config = dict(
    num_hidden_layers=26,
    hidden_size=192,
    num_attention_heads=3,
    num_key_value_heads=3,
    head_dim=64,
    intermediate_size=768,
    vocab_size=4096,
    hidden_act='tanh_gelu',
    norm='layernorm',
    norm_place='pre',
    norm_eps=1e-06,
    positions='learned',
    qk_norm=False,
    attn_scale=0.125,
    bias='all',
    tie_word_embeddings=True,
    parallel_block=False,
    init='normal',
    init_std_qkv=0.0573,
    init_std_o=0.0,
    init_std_up=0.0573,
    init_std_down=0.0,
    optimizer='adam_variant',
    learning_rate=0.00193,
    lr_mult_qkv=0.4,
    lr_mult_o=1.01,
    beta1=0.9,
    lr_head=0.00804,
    max_grad_norm=2.0,
    warmup_steps=314,
    schedule='wsd',
    decay_fraction=0.891,
    decay_shape='linear',
    final_lr_fraction=0.1,
    batch_tokens=65536,
    max_seq_len=1024,
    doc_mask=True,
    train_tokens=448700000,
    max_steps=6847,
    dataset='wikipedia_en',
)
MLP neurons of a small language model. Each row is named by its layer, matrix (down: output weights) and neuron, and shows model dimensions 0-191. Each number is 500 + 40 x the weight over its row's rms, rounded and kept within 0 to 999. Numbers have three digits each.
A block is one neuron, or neurons of one layer that tend to fire together. After each block is what it responds to, as a language model described it from the Wikipedia text at the highest values.

L3.down6:503441480506483549488508457434557490457504434468451504471558507540476482501497549525476530502366522443531544511499498488532585441518509511504504492486481531406501535556490508542474610520521491539558431529570529523530516486532510488471454439496567461437416498499495542499544511385533449489517570478502453623458506464526537501527473493530496479499506473512548471473507488448524481540494435584571478519426522517513477472450534426516509519517500531535523477503529527512538518474443502436476546547471441488509469479449554544470471502492470590481522441441530527555486543483485549528
L3.down89:545483417519460466489482533537498541501550476443491454441603491476487431492494491544524520473502577433477544484477484408489477462530470503491532514470403448462509510466575472550537482549498554424536536402501512589484462500435521538467536519489469518478516505481520548548542481424515551487421546517466527495484485443474486560462551447563505498538431577553498530565540526480544493501503489564428537540437522520525536475533531554489491485543525592524489536505537462434495546468468590547470465480492468471493460460490483462487465514499453525424516513554549519514482511509549472496
Responds to: Referring pronouns like it, this, them, himself, same, often after a comma, plus not and would, and pronoun-like word pieces (it in items, he in heart).

L3.down215:444527526488535508500515549531502458562488521510533478479433454513514519528541467493500464542523499500525478491481428504464490526471430513480472494510506497548489503512583512484579545514519520494560450445516511451501442447486496510403507505498552506513400589583497466537475492488493512424488437553489525531561493507534540542515513470523573539525471532515490540536509552462563481512584499516464498484286453465512495570493463482568514519478426506554501492538563443441507483517472508522512539511516490471476476512474469540444474539463552516501467467464417580529443492523506474460
L3.down352:481503488536529467488470513562552533567471450510482472603590487610502538461542459484528449495524426513457600476577486470486531483446509462519512480491505484517478488465511497496521493492514495500527516503562536567457521600456522462519495558529484489436530462476494473570545524511414514470416499534422512482464505463498495490491510430516493455444488495442524471502516525438522555473604450565534545556469556476473510495513519465480498464468496474547461521552567542552461451460425528461467499468491562530540474492508470461431463551526553488428491484510448523470530433500550559459
Responds to: Single digit tokens in the middle or end of multi-digit numbers, mostly 0, 9 or 7, in coordinates, FIPS codes, years, and vote tables, e.g. 76°08′04″, 1977, 100%.

L4.down478:486464528575466448471475567471506427482571495525437574454500504486522485466487476464501505477508563450487496520526474433486511480483512470440490466474485507517551463464458474578534536465514466527430488559493545524473483458518434598487498499497557496511516473514548579516487480405463503535529516541453509547457522466486525461564495514561478530534397449529534477483480513576552562458484482567500518496504562484458532538517461490564549506530453571474574448582488559508542522469493504550511533488455471491514445564449433532474501494544532507474452536477423516498450438569470460410
L4.down557:518563539449594443590521571482424478499482467508470551527373472510480463514542422522518500541458500518477497475530503532456467483533505450579511488512499480534509526420563471528431540528537461540498538564511574495559492512551544443483458512561502499506495493523499429527507484466519495485507491564494514456527476446456394551516584507494511494520527559515488471483488511499458482521410451467541536509476493473445544460499539514562461439475517510493540499477483489503493476524509447546520467422474495502467538416577436515443481451553535517473533473599516507461575480473527528553
L4.down562:490532463519507499584472480530440443499562504526502505407499535488516531482512484502477566412515496464402539485527481482594460458535540452507525528458460442527501521458484480512536479505520492480471479447453539574526503498508470476519533529522478460493551502455480565591470429469445468564476479467492517445486586540540559537435535565465513527470466518553499509426471611430502553516519485494531508519405483467518542519470516443523557473530501551491510420563462497502460483496469541452539598462510484484528491555485444554440440477535542565576477508478504519458489518535507491489
L4.down608:580465503475473475436584534474484446472571491563441441451479454478500516485511527534419450449559472495474521512452460481554535473470446482504495483492476524460543534533522497444442509458482465544467516495451511531496459433497510523559535509464608480521526491533492512447566488507445487444536443548471445573572457514449513514549514524496608540473525535519535493537547524501420542468496406580566508530464546464539494482552556485458527490540498554531502514547536509525510543560475556478460447533477503449443480514550511562520431535483522487481446539483511546500479424506444533475
Responds to: Function words that stand in for or point to a noun, above all each (each other, each stanza), plus it, one, this, that and but after commas.

L14.down17:468492498490530563488590475480471521467493509460442514478469524448518488455452462468482447453549463534551472500460481472478537560532506577417466593460533466426508406487547539500473463443579530516413523515511494520526520489484511508527514443485540501516540465559456499509520556493531516493434472475449434481468541516474500526467601481529542497490547580577592511515499463552495586540546463526464504473505510503462447493509539507490551521519540446480421527424545488459562538456441557578489539530513569514465464491482506458486452444469516492486506491478522533453502458543591497476
L14.down174:489470422475548565452531501598483495491513469459454569488456492440496470541516517561530576504496488482517464532501490447512505507488532494513513476502523484511512534545499463431557489536436533505564514505485561435455545544533474467461469552458513484539541578538541538406484567501522558483523442436448490499509431451449504474527549532470522486549546480560464466435501498555562529507556421519500513437389498457482502489498526452507463467502462493469464570545400483484505565466474481509408517516446545470524543504467466517464476558524416526491493489513538597508476524513541493547
L14.down175:495504612615509574513502418496447558530482423511479526492464438464474542542505481524528506482559491489537480449600477548562514463556523483496476513504549468538517481483494426520448516495513521539466483515408465548487507531456569471499484526548458501510458438489538511547515544560496402542460483545508494420474537534514510428518484476535530462509508510536509527424475509528600497555419544410541480453497545544502521490445519410556544503469504448460501458492516440542503436494480566544569499523573492494490448483485492494537475513461449460485523527516525509465473495492502480481
L14.down318:491538518504521469475578511559492424450504546529496471545510509473517510476483502489506426510566477442559455507566499496490474516539508548531490599457480450553466542527484468482542510447469474539537527493440477513494509497450554499471521497552483417542501456498514551500525491397441523464495450558485568518519528498530541527528518465420518457499548550471566513511518471487524506435453565505535504473492498501515541501474586526476502453551465559519473502517379476553527525504442460422489448484530483529505429467461482469574516430447603562455480431496580515492530573536473455472
L14.down328:500557422429539518476546524563601476535511516566509514497531403512468501555418527584535473499604549468542533522479492579455479548541439460503502510540522502483511454507453490557440551524506495510560529520522545460459524600478476494454522533528445516476526447461543479539543525495555485485441494538526466485505448535492493539445478479415454534479487472471503523457506459545429434557497475506494463461425507526502526512472514534509539482481461536474502513608394498485456549447524513438451510450503501475463536491530477504415509441550511515553475500523487476469516516465561479523
L14.down563:520422511463526513544459513469538459570508609437514564579561529465534445518474445449512534533497464479485448497427494440502492536520503460492487536529545514517538465425554492587518506538476518480500442497496508519539501491495454485420522426433489443546437484447509520439558437563567487529536484538514492560453460512537486547474462505455562525482550488524484489454492473503521520452512455545489515531479556478466501456517500436520512496580480474559510509539483537607530506438420532463515581455495531495522406475500499450501467496457544549553531533523423470469519435520493483512
L14.down607:545453498496542561486522511526547477525467471506441511475511514499431565491458472480528491500472491487539491483531412551527495553460515496558495516555553511559435488507524517555522491523541465575469490588473472502512471555475477439519546504591514558546526494461485548489522492464478558459454513518465481478446554415504512521489508493502580557472508486478402486455482468518501424519491531494488500490369473512542497477509528486545497495571568529539458459555433453477499536564437517397483500487544475468484444473449536556429524471557420538450509528488495564499543584553472474533
L14.down730:502483560488522532542443433488517526519429468567507537543473508517537526511529466471572382515466544543483513524536563544463428503483507484576504488557535512479502492570453511480508398426530518487473422544484495534502508522495509460507409481551513487513515469464454484548477513549545469476462534481530475529519520521535479470415454539545447458454469472439510477521512489500558520556492495484542510422457522555513487490504493454497469535551503485429466510500424558570523436498549528505465497581470545504543406500506485512436501432524451491483485524598435511517518558548480424564
Responds to: Middle fragments of multi-piece words split after a prefix, such as em-ph-asizing, enc-ou-raged, uns-uc-cessful, plus clause-opening "there", "it", "however".

L14.down54:591518511415476484479488533464516582478508538559521461440481529510563544507484472444468517569580519545480560431570424486443456518441463434461512564494530546506510551460485491560535578523416511512434466463470478456471447452407492520472520556483467527517485430517511448558515471542514516473511476509556471465444457530485473519547515522490586474512440499471455489559487476442598454489489530479459488503486493468505547521559528513480487535558522525414523471483473491499537572513462546575536463501479513510508525535456512525507504458478439457583523473571471513493495470504482496556
L14.down82:574493533543512521443512488489454503426562488470517543504452461447562524490515469462496442516531481520466517486451496506485475478456532536451504422501517515417478585455485512510526567485493520467458497496512517519436444361472508519510554523453503499530513488502447466483509430481481490529537412433510452486488557504518506393472587517525510493478502484470568498491462486462544542474600465586484589487492559504459545515508556541491434518529485537492565532472440538457494524541462467533534489590448457553493550465535548457484499484544520533420504471501524506525516418527541528529
L14.down110:510483611502519556469477564482480522540530427566567497503466477537488549530505557506439470525528477492535458455509475491515579488504499480503475557492477551523469608485501500512453511532556457459465448567481509459522450538556504473518464472554554475541411467593485487476514478442546535583487424480449464461541506509483495436535544492510540492523514379437502519517499556498575523489558571493441559547453518477429476479529462450515500434511520494480445504423485519509534495501444491524512447499498494533521519501550455437495562436518505496555477500468486489511503565432491483428
L14.down279:452400534520442559541514524521499482562431489487492528520475504531426543499414504595511446446471454452492524499482481500516459539477540454502536510524464557536449510474533492482489501538486464553480530511507471517471541492465501479493464501490457580510466444450442409479407568534457516462493472561517525474460516473533480527452530485492541496545518525575589559427522503556552517478488464458555492496455484547525495499525572451531478497567506534532513461505492507491518505515496452450461579509518397507547581469567539532534472415467475501598439469488538532469502543502576481494
L14.down357:464536559553574512513564508469483514569505467549520525516507517500453580473510484571481465491542519440519558440540524534457457551452455495522467456593500544578477568493527532574515480428452421477554431484529515492531517472466473486420504434522501479504452468523555493483539527443490490451427530547511483405489593453474470518465562457495525456437482491491500529498510437524541498445507546434434531514532463482502533522465518559528542451570543528501469531541549510467443523485544461511453528454512486452452484450461527524491539465473539508515496490560457470541461538434533459557
L14.down410:529418474469420441482441528478388504512502464545461423509497492523484493460528509487453512496465476502442487498501494476501516546520524490496478478510518532569513586446552444588485627558501555496468505464490512533552487588529511461473532485523477457513428465485434465484472463459549465516518447525553435460540515548562500464496519510524574556449497486457533560537460536531556485522421518554568508514519553480454462468461527505496538496508542476525497504530505492506497476460465553524467561528468520461452456517561466406463465504536527529533503517446576489551591487509555485569
L14.down535:502461541498518531460474531466488554534537478498531477517431463516430566493474523560513491584575567465570528428493458524504441465463453471505483530551408540518442641579515560552484503544486440466443459523453487503539541532413491502525501468531488586563448522548552489512497503478549503493488516545524493480509559405529474489507461455511449508543434437541504520490412500543535490524552519444531514526427522490469450454538510431538468453527522490526479504475485483443519500462522454522515482550474484535529477537550537471457578508470523435496443502521501531487483530469530461514
L14.down762:447541573511415530507480478506453584439512467437555580500469564494532565507487484512525484475478489451529557473495462535489455541428502509441508429555505518553488508564616494501524494457467542478576478511519445572475487418488554459459555555494467619438442510493453500512459477479531509502519508559466464538455559513450481476495577479578459492532522485479451553557544492516479495445497516606536480461415488534484561506484483508439539489524463567405463502531542485513481504498526493477469501480508494532458503498483478506516502516537474492415531489484493530525518505428525504515
Responds to: The last digit of a four-digit year, especially after "In" at the start of a sentence, e.g. In 2018, in 1887, born 1987; also final digits of long ID numbers.